{"n_layer": 12, "d_model": 576, "n_head": 9, "n_kv_head": 9, "head_dim": 64, "d_mlp": 1536, "vocab_size": 32768, "activation": "swiglu", "norm": "rmsnorm", "norm_place": "pre", "norm_eps": 1e-05, "positions": "rope", "rope_base": 10000.0, "rope_fraction": 1.0, "qk_norm": true, "attn_scale": 0.125, "bias": "none", "tie_embeddings": false, "parallel_block": false, "init": "uniform", "init_std_qkv": 0.0243, "init_std_o": 0.0243, "init_std_up": 0.0243, "init_std_down": 0.0149, "optimizer": "muon_variant", "lr": 0.00906, "lr_mult_o": 2.0, "lr_mult_up": 1.3, "beta1": 0.9, "lr_head": 0.00524, "grad_clip": 2.0, "warmup_steps": 130, "schedule": "wsd", "decay_fraction": 0.637, "decay_shape": "linear", "final_lr_fraction": 0.0, "batch_tokens": 131072, "seq_len": 1024, "doc_mask": true, "train_tokens": 1284000000, "steps": 9797, "dataset": "wikipedia_en"}
MLP neurons of a small language model. Each row is named by its layer, matrix (gate and up: input weights; down: output weights) and neuron, and shows model dimensions 368-463. Each number is 50 + 10 x the weight over its row's rms, rounded and kept within 0 to 99. A neuron's up and down rows have the sign that makes its largest values positive.
After each neuron's rows, "raises" lists the tokens whose logits its output raises most directly, leaving later layers aside; "fires on" lists the tokens most often at its 100 highest values on Wikipedia text that the model never trained on. A number after a token or word is its count.

L2.gate120:36 44 52 51 35 48 50 27 52 46 45 49 67 43 53 34 36 54 48 41 48 45 53 59 58 52 51 54 54 46 48 39 48 52 26 33 32 51 50 63 58 42 55 53 61 57 48 41 39 45 56 45 53 39 59 43 56 53 46 40 70 34 55 59 64 50 31 45 58 47 55 40 50 48 60 61 33 50 42 47 51 54 40 34 51 42 40 61 62 66 52 58 37 49 46 55
L2.up120:62 47 81 57 67 45 59 25 47 53 50 41 79 42 20 45 41 56 41 56 47 46 42 57 57 50 28 41 46 22 62 45 36 56 56 36 49 62 41 43 37 41 56 67 51 67 59 49 57 51 59 63 26 43 61 52 60 52 49 50 61 55 53 52 77 40 51 45 33 43 64 32 54 56 72 60 53 40 51 34 48 55 47 60 52 38 42 42 45 59 42 55 45 32 55 58
L2.down120:63 32 44 47 40 46 40 44 47 47 48 48 56 46 46 38 29 56 44 42 52 39 63 32 51 37 46 69 62 39 47 56 48 57 49 41 33 59 45 50 39 32 38 50 53 51 61 43 49 40 43 61 52 61 40 51 61 62 56 49 54 41 60 53 65 49 43 39 40 46 51 29 46 37 39 57 41 41 51 45 52 51 65 33 56 41 53 51 50 49 59 74 51 42 34 53
raises: "well ", "play ", "include ", "also ", "be "
fires on: "can " 34, "could " 19, "may " 15, "would " 8, "might " 7

L7.gate2:31 34 45 55 43 58 51 36 57 52 56 47 52 55 56 53 45 43 60 65 46 34 49 50 52 44 40 48 54 41 56 42 60 34 55 46 41 44 68 44 73 43 61 52 61 42 37 50 45 62 28 60 38 49 64 37 65 44 58 68 50 68 43 58 44 45 48 40 40 39 53 31 51 43 61 52 49 39 55 43 59 48 47 43 47 49 50 50 55 35 62 53 56 51 61 55
L7.up2:56 53 34 29 44 61 46 52 47 36 55 67 52 46 57 57 32 38 42 63 66 50 63 54 56 49 56 42 66 47 53 39 43 47 61 58 40 44 65 50 40 55 52 52 52 40 44 56 54 49 52 41 57 52 32 61 53 35 46 45 58 59 30 54 33 39 58 51 42 26 50 37 68 38 63 30 56 39 67 35 49 40 41 62 38 66 79 74 58 43 69 52 66 57 50 48
L7.down2:40 66 64 59 54 44 48 41 44 44 52 64 39 56 56 58 40 50 52 43 43 60 61 61 51 59 56 46 65 38 59 48 61 39 44 46 45 43 74 46 46 43 39 42 67 51 59 71 64 51 60 58 54 61 48 70 52 45 53 64 49 38 48 51 54 42 64 44 42 52 52 50 51 52 54 50 43 34 44 31 34 42 53 40 32 66 57 56 56 45 60 44 28 62 42 53
raises: "===", "=== ", "On ", "Since ", "After "
fires on: "\n" 52, "\n\n" 47

L4.gate372:50 42 54 53 56 64 36 44 55 55 59 52 55 34 40 50 38 41 55 37 47 46 49 68 59 32 52 47 47 55 44 55 57 35 62 44 38 54 66 59 59 63 46 39 52 67 41 58 62 50 41 52 42 53 63 64 61 60 42 52 45 34 43 67 58 54 47 50 49 70 50 66 31 46 64 58 42 51 69 42 51 43 41 59 53 50 42 44 51 61 32 46 40 56 56 51
L4.up372:44 41 52 51 43 58 41 38 57 53 42 42 50 39 34 52 52 58 46 48 44 28 52 60 41 31 55 47 55 34 61 51 33 51 45 35 43 45 42 53 40 52 35 53 52 59 65 50 71 60 40 40 41 57 54 59 45 40 44 43 45 56 49 81 58 60 48 59 56 39 29 62 58 46 75 53 66 42 51 64 60 61 59 66 52 43 64 41 56 64 47 56 39 53 61 43
L4.down372:61 33 49 58 59 47 52 39 53 48 48 49 45 47 46 47 36 44 18 53 39 43 59 46 43 44 36 55 47 40 56 53 39 54 58 44 45 55 42 46 38 45 47 62 63 48 51 49 43 49 49 57 68 76 43 63 44 30 65 44 52 46 41 56 68 51 62 53 42 59 53 44 41 37 75 54 50 48 58 48 52 48 54 48 65 47 52 27 59 40 39 52 49 38 48 39
raises: "be ", "prove ", "be", "have ", "meet "
fires on: "to " 33, "not " 23, "would " 15, "also " 8, "t " 4

L4.gate691:50 43 38 35 56 51 52 48 50 44 45 58 41 54 54 55 55 46 34 47 69 50 55 43 68 59 64 43 41 58 59 53 30 47 70 43 77 56 55 31 50 48 54 41 43 49 56 28 50 59 59 44 49 47 59 52 43 45 44 46 57 55 46 64 47 63 61 55 75 51 62 29 45 42 60 31 39 36 49 44 47 33 62 48 49 56 48 46 63 62 48 36 54 53 59 60
L4.up691:49 47 49 51 46 50 52 54 61 62 50 39 51 65 45 61 43 40 53 57 54 48 44 55 60 47 57 56 54 44 55 49 58 43 28 55 51 55 65 59 39 40 45 54 33 40 45 44 54 39 43 63 34 53 70 65 54 43 55 47 46 58 39 61 49 68 66 55 64 50 31 60 47 73 53 45 67 50 35 47 43 59 51 35 65 55 56 67 73 66 46 42 47 72 40 48
L4.down691:60 66 49 34 53 41 70 49 61 42 47 39 50 60 47 45 45 58 44 63 63 56 59 43 48 61 54 48 52 53 47 45 44 63 45 57 58 58 55 39 42 45 51 54 47 47 62 49 56 40 43 49 56 50 54 65 52 41 55 47 61 77 56 61 58 73 52 52 56 40 46 50 51 52 55 38 59 58 40 29 39 64 53 59 50 60 48 64 54 58 62 47 39 49 57 61
raises: "We ", "You ", "Nothing ", "follows", "Here "
fires on: "\"" 38, ": " 12, ". " 11, ":" 7, ", " 7

L6.gate344:43 60 50 56 47 53 52 42 63 65 57 45 48 28 44 60 23 47 36 61 49 61 50 58 67 55 75 42 53 47 48 47 54 59 59 58 39 58 53 56 50 48 39 48 27 55 42 49 54 42 61 59 54 58 33 45 56 38 35 43 32 66 43 44 62 34 39 46 59 65 26 46 47 45 58 53 58 45 62 51 47 64 51 65 38 68 39 43 53 72 42 40 40 41 33 54
L6.up344:47 58 47 38 45 53 70 50 71 40 60 45 47 34 61 46 32 25 48 51 39 68 34 49 56 43 55 51 36 60 65 57 51 48 56 59 56 52 50 59 33 45 46 29 46 41 42 48 57 54 46 47 70 51 41 42 59 46 57 50 59 38 39 68 61 31 25 43 54 68 46 53 59 51 41 54 45 35 61 60 48 50 49 53 53 65 54 32 34 55 56 41 48 44 38 52
L6.down344:51 59 41 55 49 53 62 51 36 48 56 54 60 32 32 60 45 47 43 37 41 38 56 61 66 55 65 49 55 52 37 49 53 61 56 51 58 57 57 45 60 54 53 59 49 43 35 40 73 50 59 55 53 46 49 50 43 49 45 39 39 62 50 57 55 56 34 55 57 44 32 53 46 60 53 69 47 36 49 52 63 52 48 61 59 30 45 52 57 71 38 54 65 49 55 47
raises: "however", "other ", "this ", "another ", "also"
fires on: "; " 31, ", " 22, "but " 9, "which " 6, "although " 5

L4.gate901:57 41 58 50 44 45 44 45 39 47 45 43 47 64 40 50 55 48 65 42 49 46 52 66 40 54 48 53 48 60 63 41 45 42 47 44 37 38 57 39 44 58 47 30 37 57 41 54 50 54 43 34 42 49 58 56 36 35 39 57 41 41 59 48 73 53 38 43 51 59 41 51 56 39 36 50 60 36 39 40 37 49 65 42 38 47 49 59 43 42 45 63 47 33 63 58
L4.up901:42 44 53 50 49 49 44 43 50 58 65 52 47 25 59 45 55 56 42 51 51 71 53 52 42 47 47 47 56 44 48 51 53 48 41 29 50 51 67 46 57 52 46 55 62 36 31 52 50 55 48 52 58 57 46 45 44 51 65 70 55 30 60 58 33 49 44 40 56 48 52 58 43 42 73 65 46 73 72 48 50 32 60 64 48 40 40 47 39 47 62 47 46 44 51 51
L4.down901:60 43 52 53 57 37 52 53 61 50 56 36 60 36 33 65 41 51 84 55 53 52 48 57 44 46 41 56 49 55 48 66 67 27 50 48 36 56 59 64 41 40 49 56 44 43 49 55 34 48 48 60 48 48 50 55 33 47 59 36 47 42 44 45 62 42 67 39 54 62 59 47 56 46 45 67 68 38 35 36 47 64 78 45 52 37 53 58 51 38 37 53 42 51 67 53
raises: "mother", "friend ", "wife", "friends", "wife "
fires on: "s " 70, "his " 16, "' " 9

L4.gate523:44 50 41 61 44 57 55 48 25 52 67 61 54 62 32 58 73 58 50 42 62 56 52 58 62 53 32 44 50 43 62 43 39 57 41 49 65 43 28 52 55 65 37 43 39 50 63 56 54 52 50 54 44 54 41 43 54 45 49 73 54 57 61 40 51 41 63 58 29 40 45 33 54 50 45 55 57 43 42 48 48 57 54 55 57 41 43 60 48 53 51 35 71 40 63 48
L4.up523:59 58 53 57 68 55 66 44 43 74 58 49 40 68 55 33 65 50 49 35 54 58 65 62 44 64 32 42 48 54 57 45 55 47 53 36 46 39 42 55 51 46 70 52 51 49 45 53 52 37 43 52 47 44 49 59 49 52 44 40 49 41 54 46 55 63 43 49 63 53 65 54 37 34 36 52 59 41 33 48 46 59 55 56 68 60 60 59 32 55 49 47 54 48 55 58
L4.down523:55 62 47 49 73 46 52 51 57 34 57 39 42 64 54 50 50 54 30 55 53 48 43 35 26 39 48 42 36 26 43 35 65 50 53 41 51 49 50 59 61 59 49 45 51 44 60 40 54 32 48 47 50 49 54 59 46 52 34 61 42 36 54 53 39 61 59 45 43 44 51 44 29 57 48 51 51 67 56 55 50 55 39 45 67 63 64 49 44 45 66 44 37 43 52 65
raises: "195", "202", "201", "196", "199"
fires on: ", " 70, "| " 8, "of " 4, "., " 4

L7.gate1120:64 71 41 53 42 43 47 48 55 39 44 47 54 46 54 58 50 50 44 49 74 54 29 43 71 53 43 50 50 38 55 49 62 44 63 60 41 53 45 68 56 52 47 40 52 42 57 41 49 41 52 36 59 50 27 50 46 49 54 36 57 40 51 43 58 38 53 46 49 38 43 43 54 45 61 50 41 49 44 44 54 58 50 41 48 46 62 61 46 41 47 49 65 73 55 43
L7.up1120:66 59 50 63 46 53 51 35 52 37 49 56 51 46 68 42 45 47 51 49 59 62 27 37 33 48 49 47 34 44 55 67 50 62 70 51 52 68 51 55 36 46 52 36 56 67 55 55 62 52 49 52 50 35 50 41 52 56 39 62 27 44 51 60 52 65 39 52 72 47 44 40 39 50 61 53 57 58 56 38 57 52 70 52 32 51 44 34 55 40 65 54 36 65 42 41
L7.down1120:51 51 49 52 29 59 43 42 41 56 46 48 52 50 54 52 42 52 56 53 63 68 63 43 72 53 58 72 47 52 60 50 52 46 59 46 48 62 42 56 63 53 58 48 45 50 53 65 36 38 52 58 47 47 55 60 31 68 43 53 65 36 49 36 51 48 83 35 30 47 36 40 55 33 29 52 63 47 58 57 48 53 44 37 44 35 32 40 53 47 61 32 58 58 56 44
raises: "Sweden", "Philippines", "England", "London", "Brooklyn"
fires on: ", " 26, "of " 10, "United " 9, "in " 6, ": " 5, "N " 5

L6.gate820:65 46 60 32 34 55 55 37 33 30 47 60 53 39 56 38 24 49 34 39 68 35 42 54 48 57 52 50 59 46 56 54 46 57 44 54 36 46 35 67 43 55 39 41 44 67 51 70 46 59 45 56 56 39 56 49 58 65 45 53 54 45 60 69 63 51 41 42 58 32 61 45 57 50 37 39 50 38 53 45 72 42 45 54 52 39 44 43 56 57 48 42 23 58 60 47
L6.up820:51 30 43 31 47 48 43 61 53 46 52 69 43 61 32 40 47 48 43 46 58 42 49 45 66 53 55 40 52 53 49 56 52 31 36 52 61 47 62 43 46 48 44 50 61 37 75 74 82 50 45 42 52 40 68 58 63 52 22 66 46 55 71 47 57 47 45 50 47 58 50 55 63 50 54 63 38 54 51 49 61 70 52 55 48 38 53 60 61 36 40 37 37 32 53 46
L6.down820:67 49 43 40 36 45 43 45 53 50 49 38 46 51 36 43 40 44 35 34 59 54 52 44 34 61 51 50 55 49 64 57 44 52 44 45 41 48 54 53 38 30 40 49 40 38 63 51 60 58 49 51 53 47 61 63 37 56 61 41 58 44 49 60 53 65 65 56 56 49 56 46 41 33 41 53 46 46 58 57 56 30 35 42 62 41 52 44 44 35 39 25 64 35 63 46
raises: "operate ", "develop ", "represent ", "have ", "promote "
fires on: "to " 66, "and " 17, "could " 7

L6.gate134:45 55 43 61 54 60 59 55 64 40 37 51 59 41 60 47 34 56 33 45 39 53 60 67 44 55 70 40 49 57 34 34 60 52 37 65 53 60 54 52 62 61 58 40 36 31 37 70 60 65 61 36 54 61 45 50 52 62 25 42 40 55 52 49 58 61 67 48 59 65 41 57 42 45 56 43 43 36 50 38 56 49 58 55 33 48 49 43 42 51 39 51 54 38 46 48
L6.up134:52 45 52 31 47 59 63 53 63 39 50 50 64 49 61 58 51 61 39 41 57 53 44 56 44 55 53 42 62 48 51 50 54 68 32 56 47 44 61 43 53 37 47 44 49 51 57 55 60 48 46 51 54 54 44 51 39 49 52 55 54 42 61 58 47 51 54 39 48 53 39 70 67 51 44 54 51 64 45 60 45 35 68 57 63 54 65 59 46 64 43 70 47 35 50 45
L6.down134:51 45 31 59 55 57 51 45 48 47 51 52 42 24 62 55 45 54 56 52 56 49 47 66 50 58 50 75 52 45 41 39 39 58 58 53 57 56 42 61 40 44 47 50 56 43 49 52 23 61 58 56 47 64 56 57 47 60 41 45 58 67 51 64 62 50 64 49 77 39 40 72 53 57 49 49 64 48 48 61 58 42 53 66 38 52 48 37 69 55 29 38 54 57 26 38
raises: "see ", "therefore ", "nam", "however ", "ym"
fires on: "; " 28, ", " 25, ": " 18, "—" 8, "- " 7

L7.gate1009:68 67 51 63 41 50 44 53 33 47 73 54 44 33 66 56 43 52 46 42 46 62 54 72 48 56 68 47 62 33 43 54 57 55 55 51 46 61 48 52 46 46 57 38 49 55 54 44 59 61 63 74 43 54 49 38 54 53 35 50 42 52 41 49 58 55 44 56 38 44 31 29 46 49 39 53 54 63 49 58 43 35 53 37 62 55 56 59 40 44 52 54 51 71 39 56
L7.up1009:43 65 58 69 55 38 65 58 58 50 38 60 50 43 45 50 44 55 54 66 61 48 51 55 55 58 56 49 27 53 42 55 65 60 30 61 54 57 62 55 49 31 35 52 62 59 39 52 65 70 48 53 62 54 42 31 47 42 48 49 51 48 49 52 54 55 55 58 66 54 59 33 50 50 44 62 33 47 59 42 29 43 62 43 49 60 49 49 49 48 31 50 55 65 31 53
L7.down1009:64 57 58 58 48 62 47 52 64 59 58 50 60 60 31 45 47 54 57 55 44 32 46 54 43 55 55 48 51 33 28 45 63 51 40 38 51 47 38 84 30 37 44 48 50 53 51 52 44 54 47 50 37 51 30 49 49 69 58 53 60 38 38 53 46 60 38 47 45 42 37 56 46 39 25 46 52 42 50 41 30 50 44 54 34 60 41 51 41 49 33 31 35 50 34 31
raises: "north", "south", "northern ", "western ", "northeast "
fires on: "in " 39, ", " 34, "of " 12

L7.gate1148:33 46 62 49 60 54 60 43 48 56 39 40 53 59 58 32 59 35 41 64 57 51 55 48 72 57 61 50 65 47 61 32 46 61 28 48 54 49 63 46 64 47 54 56 64 54 70 27 48 47 53 61 52 69 58 52 48 44 45 47 44 59 50 48 61 61 42 44 60 64 52 39 65 58 60 57 48 54 62 69 55 47 39 65 42 62 63 38 56 49 49 48 49 54 26 46
L7.up1148:39 59 50 44 48 43 46 44 41 36 53 55 40 63 67 51 47 47 47 43 40 31 55 46 54 56 63 49 65 53 56 39 40 63 42 48 50 50 61 39 56 56 52 46 64 35 44 43 65 46 49 42 42 38 54 36 44 61 29 41 46 60 49 62 50 41 47 67 64 70 71 41 47 64 61 41 50 58 62 32 53 52 42 46 50 62 54 47 40 41 49 40 61 47 44 60
L7.down1148:60 58 44 67 50 44 55 43 53 61 47 47 65 62 54 45 52 50 45 67 47 50 58 53 66 66 48 53 48 64 51 37 73 42 52 46 49 61 54 52 67 68 49 50 47 62 48 54 46 41 66 65 54 50 49 75 38 56 60 56 33 45 56 41 43 50 33 54 61 50 36 55 67 63 38 56 42 41 67 47 43 61 31 60 55 55 44 52 68 45 50 48 57 56 58 49
raises: "Following ", "After ", "However", "According ", "While "
fires on: ". " 66, ", " 11, "). " 4

L6.gate65:43 31 45 48 56 60 40 67 40 49 29 40 53 51 53 45 22 41 46 44 63 50 37 59 57 46 55 42 53 46 51 61 38 55 45 48 57 41 62 73 64 62 44 52 53 30 64 34 45 46 49 54 59 46 52 45 53 55 73 58 61 34 35 59 58 55 48 42 41 32 54 63 45 50 44 61 40 66 40 48 49 57 78 33 49 55 32 49 44 53 37 41 33 50 56 57
L6.up65:51 37 48 44 44 54 54 51 43 71 36 50 61 41 42 40 47 46 42 58 40 48 53 56 47 41 58 54 54 64 34 36 63 51 28 38 49 47 57 63 50 46 42 55 54 40 70 35 72 48 44 40 48 46 49 57 47 50 39 67 48 31 30 63 56 60 69 69 49 48 57 47 46 43 36 63 44 49 49 58 50 53 38 56 48 43 49 49 47 49 43 38 59 50 47 40
L6.down65:41 47 50 50 63 38 54 43 55 38 44 44 37 57 57 57 45 38 44 55 37 53 60 39 43 43 49 48 52 51 45 50 44 67 46 51 35 43 64 49 51 62 30 60 48 50 52 50 47 59 61 41 52 59 48 63 59 41 52 53 55 52 42 54 76 56 41 59 42 42 69 77 42 59 40 52 33 39 53 56 50 39 48 50 71 48 38 50 62 42 58 53 51 52 60 58
raises: "have ", "be ", "possess ", "prove ", "contain "
fires on: "to " 67, "could " 9, "may " 8, "To " 7, "might " 6

L4.gate699:59 37 54 43 55 49 58 37 48 43 45 63 29 52 52 54 41 58 50 44 60 29 64 45 36 59 42 57 56 47 48 57 61 51 53 49 51 46 53 58 47 38 46 57 47 51 48 47 49 32 44 33 49 36 54 59 43 55 34 63 63 47 45 54 64 51 47 42 62 43 55 55 60 36 53 54 35 52 58 46 50 54 64 57 53 48 66 45 45 58 72 33 37 50 27 34
L4.up699:54 42 39 57 38 49 38 39 38 33 32 45 53 40 49 50 59 52 42 52 67 44 47 57 37 53 41 41 77 58 41 55 62 42 50 53 49 62 56 50 52 47 49 54 53 49 41 40 48 55 52 56 34 24 50 28 46 56 51 57 53 40 61 44 81 41 70 55 64 55 56 42 63 47 50 58 55 46 42 40 47 51 48 27 66 39 51 65 42 57 53 33 68 51 49 40
L4.down699:54 53 57 38 48 43 43 50 34 32 57 42 29 61 52 59 66 63 37 58 49 39 51 58 43 50 61 48 52 49 29 55 44 60 54 66 60 59 53 49 43 52 53 52 51 44 47 49 39 51 32 45 60 27 40 48 58 36 61 58 64 65 37 56 64 49 49 61 56 50 49 37 57 48 56 61 63 44 50 47 42 45 43 44 39 55 47 41 34 40 55 45 39 56 42 42
raises: "percent ", "minutes ", "men ", "million ", "others "
fires on: "-" 30, "of " 13, "30 " 9, "ten " 4

L7.gate670:52 40 56 51 41 55 56 46 54 42 54 35 65 49 60 55 41 46 45 50 39 54 67 42 70 67 33 52 58 39 48 41 63 35 48 43 49 48 55 41 56 58 57 37 33 52 36 41 41 49 67 44 53 40 57 47 48 65 51 42 49 62 49 31 63 64 47 45 46 58 60 55 65 59 58 49 53 48 41 56 65 58 50 61 40 49 65 25 38 42 55 46 54 61 42 60
L7.up670:49 56 46 53 50 44 59 57 55 50 45 54 57 63 61 49 48 47 59 63 44 61 51 59 71 51 59 49 52 60 46 52 30 71 61 47 61 37 47 35 57 56 52 45 32 43 41 67 58 48 61 49 56 53 41 55 53 35 31 50 61 58 55 59 43 56 35 57 38 70 65 53 42 75 49 64 31 62 59 51 52 52 55 45 51 53 60 49 44 57 34 36 49 42 36 62
L7.down670:37 52 64 57 53 48 39 47 64 43 52 41 43 45 71 54 39 54 31 41 47 45 49 51 43 37 64 44 36 37 62 43 53 26 49 39 57 49 29 44 48 52 51 49 45 52 36 42 68 43 54 41 50 45 74 49 37 42 33 62 45 56 60 41 40 20 58 51 46 41 41 44 60 50 37 58 48 45 55 39 64 59 28 66 47 47 59 39 50 52 56 65 43 57 57 31
raises: "Like ", "This ", "As ", "These ", "Under "
fires on: ". " 76, "." 13, ", " 4

L4.gate74:55 46 60 39 37 52 67 35 47 50 43 36 54 45 49 44 52 51 73 49 53 43 60 52 54 50 51 46 55 53 53 49 62 51 50 46 33 45 53 60 54 60 47 37 40 39 40 61 52 44 61 47 30 36 43 55 36 57 47 55 65 55 74 48 44 49 49 37 62 63 60 48 28 56 45 57 56 45 61 55 56 45 42 77 40 58 57 38 46 45 48 44 35 21 62 48
L4.up74:52 51 47 48 40 72 54 36 52 64 49 46 39 34 49 67 39 50 45 39 47 60 53 48 51 60 69 24 45 37 37 49 57 54 58 53 37 49 71 56 74 65 48 67 53 56 54 46 34 52 66 34 51 56 40 56 34 46 39 50 41 43 55 43 48 64 38 45 44 42 54 49 47 42 63 42 45 36 59 51 57 53 42 52 47 39 40 51 55 62 49 39 78 64 48 60
L4.down74:55 56 69 54 66 37 55 58 56 50 46 49 57 45 47 46 52 57 53 60 29 63 44 44 48 49 61 49 50 47 54 47 47 59 69 57 43 54 49 56 57 71 66 41 48 47 61 61 42 54 59 39 48 58 54 85 48 60 41 57 32 60 67 36 52 57 61 68 48 41 58 43 55 67 34 62 51 33 54 62 25 48 31 80 45 44 56 46 55 41 59 43 34 47 59 49
raises: "Like ", "However", "To ", "This ", "Among "
fires on: ". " 71, ": " 11, ", " 8

L7.gate1390:58 65 49 41 52 51 44 54 42 78 51 52 43 58 54 49 42 70 44 61 54 62 40 63 64 42 36 56 52 53 57 56 51 69 33 38 57 51 47 47 73 12 61 67 56 65 23 49 69 38 47 44 29 56 54 48 87 58 55 53 59 43 36 31 52 54 47 56 55 53 55 44 47 35 32 52 59 42 69 80 54 73 69 50 58 68 61 32 55 34 59 36 60 39 36 56
L7.up1390:51 59 48 45 37 61 64 37 50 46 48 55 60 55 58 59 59 47 54 52 57 64 41 35 45 29 40 55 56 43 48 56 52 78 49 47 36 55 60 67 57 49 46 44 55 72 62 52 67 46 43 60 47 62 70 49 57 68 51 55 51 52 60 62 35 37 48 36 39 66 64 46 39 50 54 52 59 53 56 70 68 65 65 63 67 53 31 51 36 54 57 57 45 46 53 46
L7.down1390:50 62 53 60 64 56 38 42 47 61 59 50 43 50 56 55 47 65 59 65 45 58 50 48 38 51 25 40 50 31 57 43 57 56 65 50 54 46 43 51 53 46 53 70 56 57 45 68 53 36 36 48 56 78 66 69 45 55 54 41 66 65 48 50 42 41 53 37 54 54 39 40 54 43 46 51 51 47 67 79 42 55 48 52 44 62 53 52 42 61 35 46 46 53 36 50
raises: "196", "195", "194", "197", "198"
fires on: "In " 37, "in " 18, "By " 8, "| " 4

L7.gate591:33 45 58 44 57 42 46 52 50 56 49 47 53 49 52 56 46 36 57 59 43 43 68 36 50 45 38 58 51 51 48 33 56 34 35 54 44 72 63 41 45 65 46 55 31 33 56 49 57 31 37 52 55 47 66 51 37 44 37 34 73 57 42 58 56 49 54 60 61 56 60 49 51 66 50 48 49 46 34 33 55 44 48 63 60 57 57 79 52 50 52 63 43 63 46 42
L7.up591:57 32 49 50 66 48 39 31 49 50 52 52 51 34 32 73 40 47 51 41 48 42 57 46 66 42 31 42 81 37 50 43 61 45 56 53 53 77 57 44 43 61 31 46 39 43 78 42 62 54 54 27 46 61 64 53 43 61 63 45 44 61 48 60 51 58 29 50 67 55 60 38 43 72 38 54 59 61 45 42 57 40 52 47 33 63 53 43 50 47 67 61 46 54 45 38
L7.down591:45 62 47 50 56 51 61 55 49 42 58 55 47 42 50 54 41 28 64 66 62 55 39 60 49 62 48 45 40 54 51 51 51 40 45 53 49 58 51 41 43 65 48 34 49 40 43 66 64 50 65 49 46 61 66 73 61 30 60 57 58 60 46 52 45 60 52 68 53 41 31 38 44 58 39 55 63 42 61 58 35 64 39 43 54 48 54 46 40 44 57 63 40 51 57 70
raises: "These ", "===", "He ", "His ", "Their "
fires on: "\n\n" 78, ". " 12, "\n" 10

L7.gate938:43 47 31 39 42 51 56 51 51 46 59 42 55 56 55 75 53 46 58 53 26 38 49 57 54 49 53 45 60 31 46 37 65 51 32 50 37 71 65 48 59 42 57 30 53 66 46 51 52 48 34 50 39 34 54 39 46 75 55 56 33 19 63 53 53 47 42 33 43 50 68 43 43 23 52 62 44 67 54 45 43 56 59 51 59 65 40 32 35 55 47 51 59 43 66 45
L7.up938:48 52 48 45 54 43 58 37 51 46 60 61 60 43 55 66 63 49 55 73 45 50 46 53 53 60 44 51 56 42 59 49 51 40 43 41 39 61 55 73 44 49 54 25 47 33 49 57 38 55 54 26 51 43 59 44 77 48 56 55 52 41 53 57 59 47 51 50 59 41 53 59 49 68 35 37 55 58 75 61 60 32 49 53 42 59 46 52 63 31 35 50 71 39 55 56
L7.down938:55 49 30 38 57 41 37 32 63 46 37 37 57 66 61 78 53 55 49 49 71 41 78 35 66 50 45 55 48 48 55 33 44 59 49 44 41 35 41 58 55 45 49 49 59 41 44 50 50 61 49 44 54 47 45 63 42 42 55 43 55 52 60 50 65 48 57 41 50 40 60 49 44 63 64 42 62 54 55 46 52 56 25 37 50 52 59 47 69 52 43 47 47 35 78 55
raises: "She ", "she ", "He ", "Born ", "he "
fires on: "\n\n" 29, "\n" 25, ", " 25, ". " 17

L4.gate971:49 28 62 56 48 49 46 39 48 45 56 47 56 57 56 28 71 53 58 49 44 46 50 48 55 54 49 54 35 47 63 63 65 49 56 50 54 61 50 52 44 53 51 25 39 76 64 42 49 32 53 31 76 69 52 39 56 60 79 36 58 54 44 45 58 67 44 56 57 52 67 53 47 42 52 44 66 45 62 51 45 55 38 77 58 42 48 39 56 60 57 50 69 44 58 56
L4.up971:45 46 65 45 44 35 34 33 61 49 73 47 38 46 58 41 65 51 56 51 50 41 48 51 36 63 38 50 42 53 59 58 55 46 48 67 71 54 54 50 48 46 51 25 52 58 32 43 56 55 45 27 54 39 57 55 53 52 52 56 49 37 50 42 43 50 46 36 47 46 47 60 46 47 51 53 47 51 64 39 35 76 48 64 54 49 55 63 58 46 29 53 34 39 51 63
L4.down971:58 53 60 55 57 36 49 49 71 30 43 46 66 46 35 56 45 51 58 43 67 49 51 41 49 38 56 46 55 59 30 68 35 55 53 53 50 47 50 39 52 55 47 51 56 37 51 54 36 44 52 43 57 46 33 63 57 35 63 56 46 45 46 52 34 50 38 60 43 51 57 44 48 52 67 53 53 49 66 40 40 48 56 56 59 40 48 39 45 64 34 51 54 48 39 59
raises: "themselves", "himself", "it", "how ", "through "
fires on: "of " 33, "about " 10, "' " 4, "on " 4

L4.gate1014:56 52 54 52 37 47 74 57 38 54 67 57 38 31 62 46 81 62 63 69 56 40 63 58 49 64 49 54 56 26 55 51 35 45 38 65 44 48 35 52 50 45 48 60 59 69 31 39 44 63 52 31 47 41 47 65 40 50 57 64 64 52 55 41 32 44 48 57 48 48 65 41 37 43 35 37 46 57 61 57 18 55 51 69 53 51 55 46 51 42 53 55 51 54 59 68
L4.up1014:62 55 81 32 53 61 56 31 50 66 55 68 60 35 64 38 64 47 67 43 29 35 39 42 44 47 43 54 34 31 51 45 31 46 58 51 31 63 47 41 33 40 57 40 48 52 50 44 51 46 58 46 47 48 50 53 44 54 41 69 57 47 63 47 52 55 60 34 53 58 27 45 34 46 47 36 46 58 45 41 56 38 40 43 49 45 54 52 58 56 31 51 56 65 33 48
L4.down1014:56 66 51 62 37 40 53 63 45 36 47 49 38 53 60 53 53 61 57 53 52 48 43 38 65 64 56 40 74 41 47 54 53 64 56 64 52 49 49 62 52 67 40 47 48 53 35 68 49 69 54 62 55 67 63 61 59 50 37 57 48 44 69 32 51 47 52 46 41 40 51 59 36 64 42 37 60 52 44 70 40 51 64 69 49 53 38 54 51 45 66 43 55 59 55 62
raises: "which ", "while ", "but ", "whilst ", "where "
fires on: ", " 96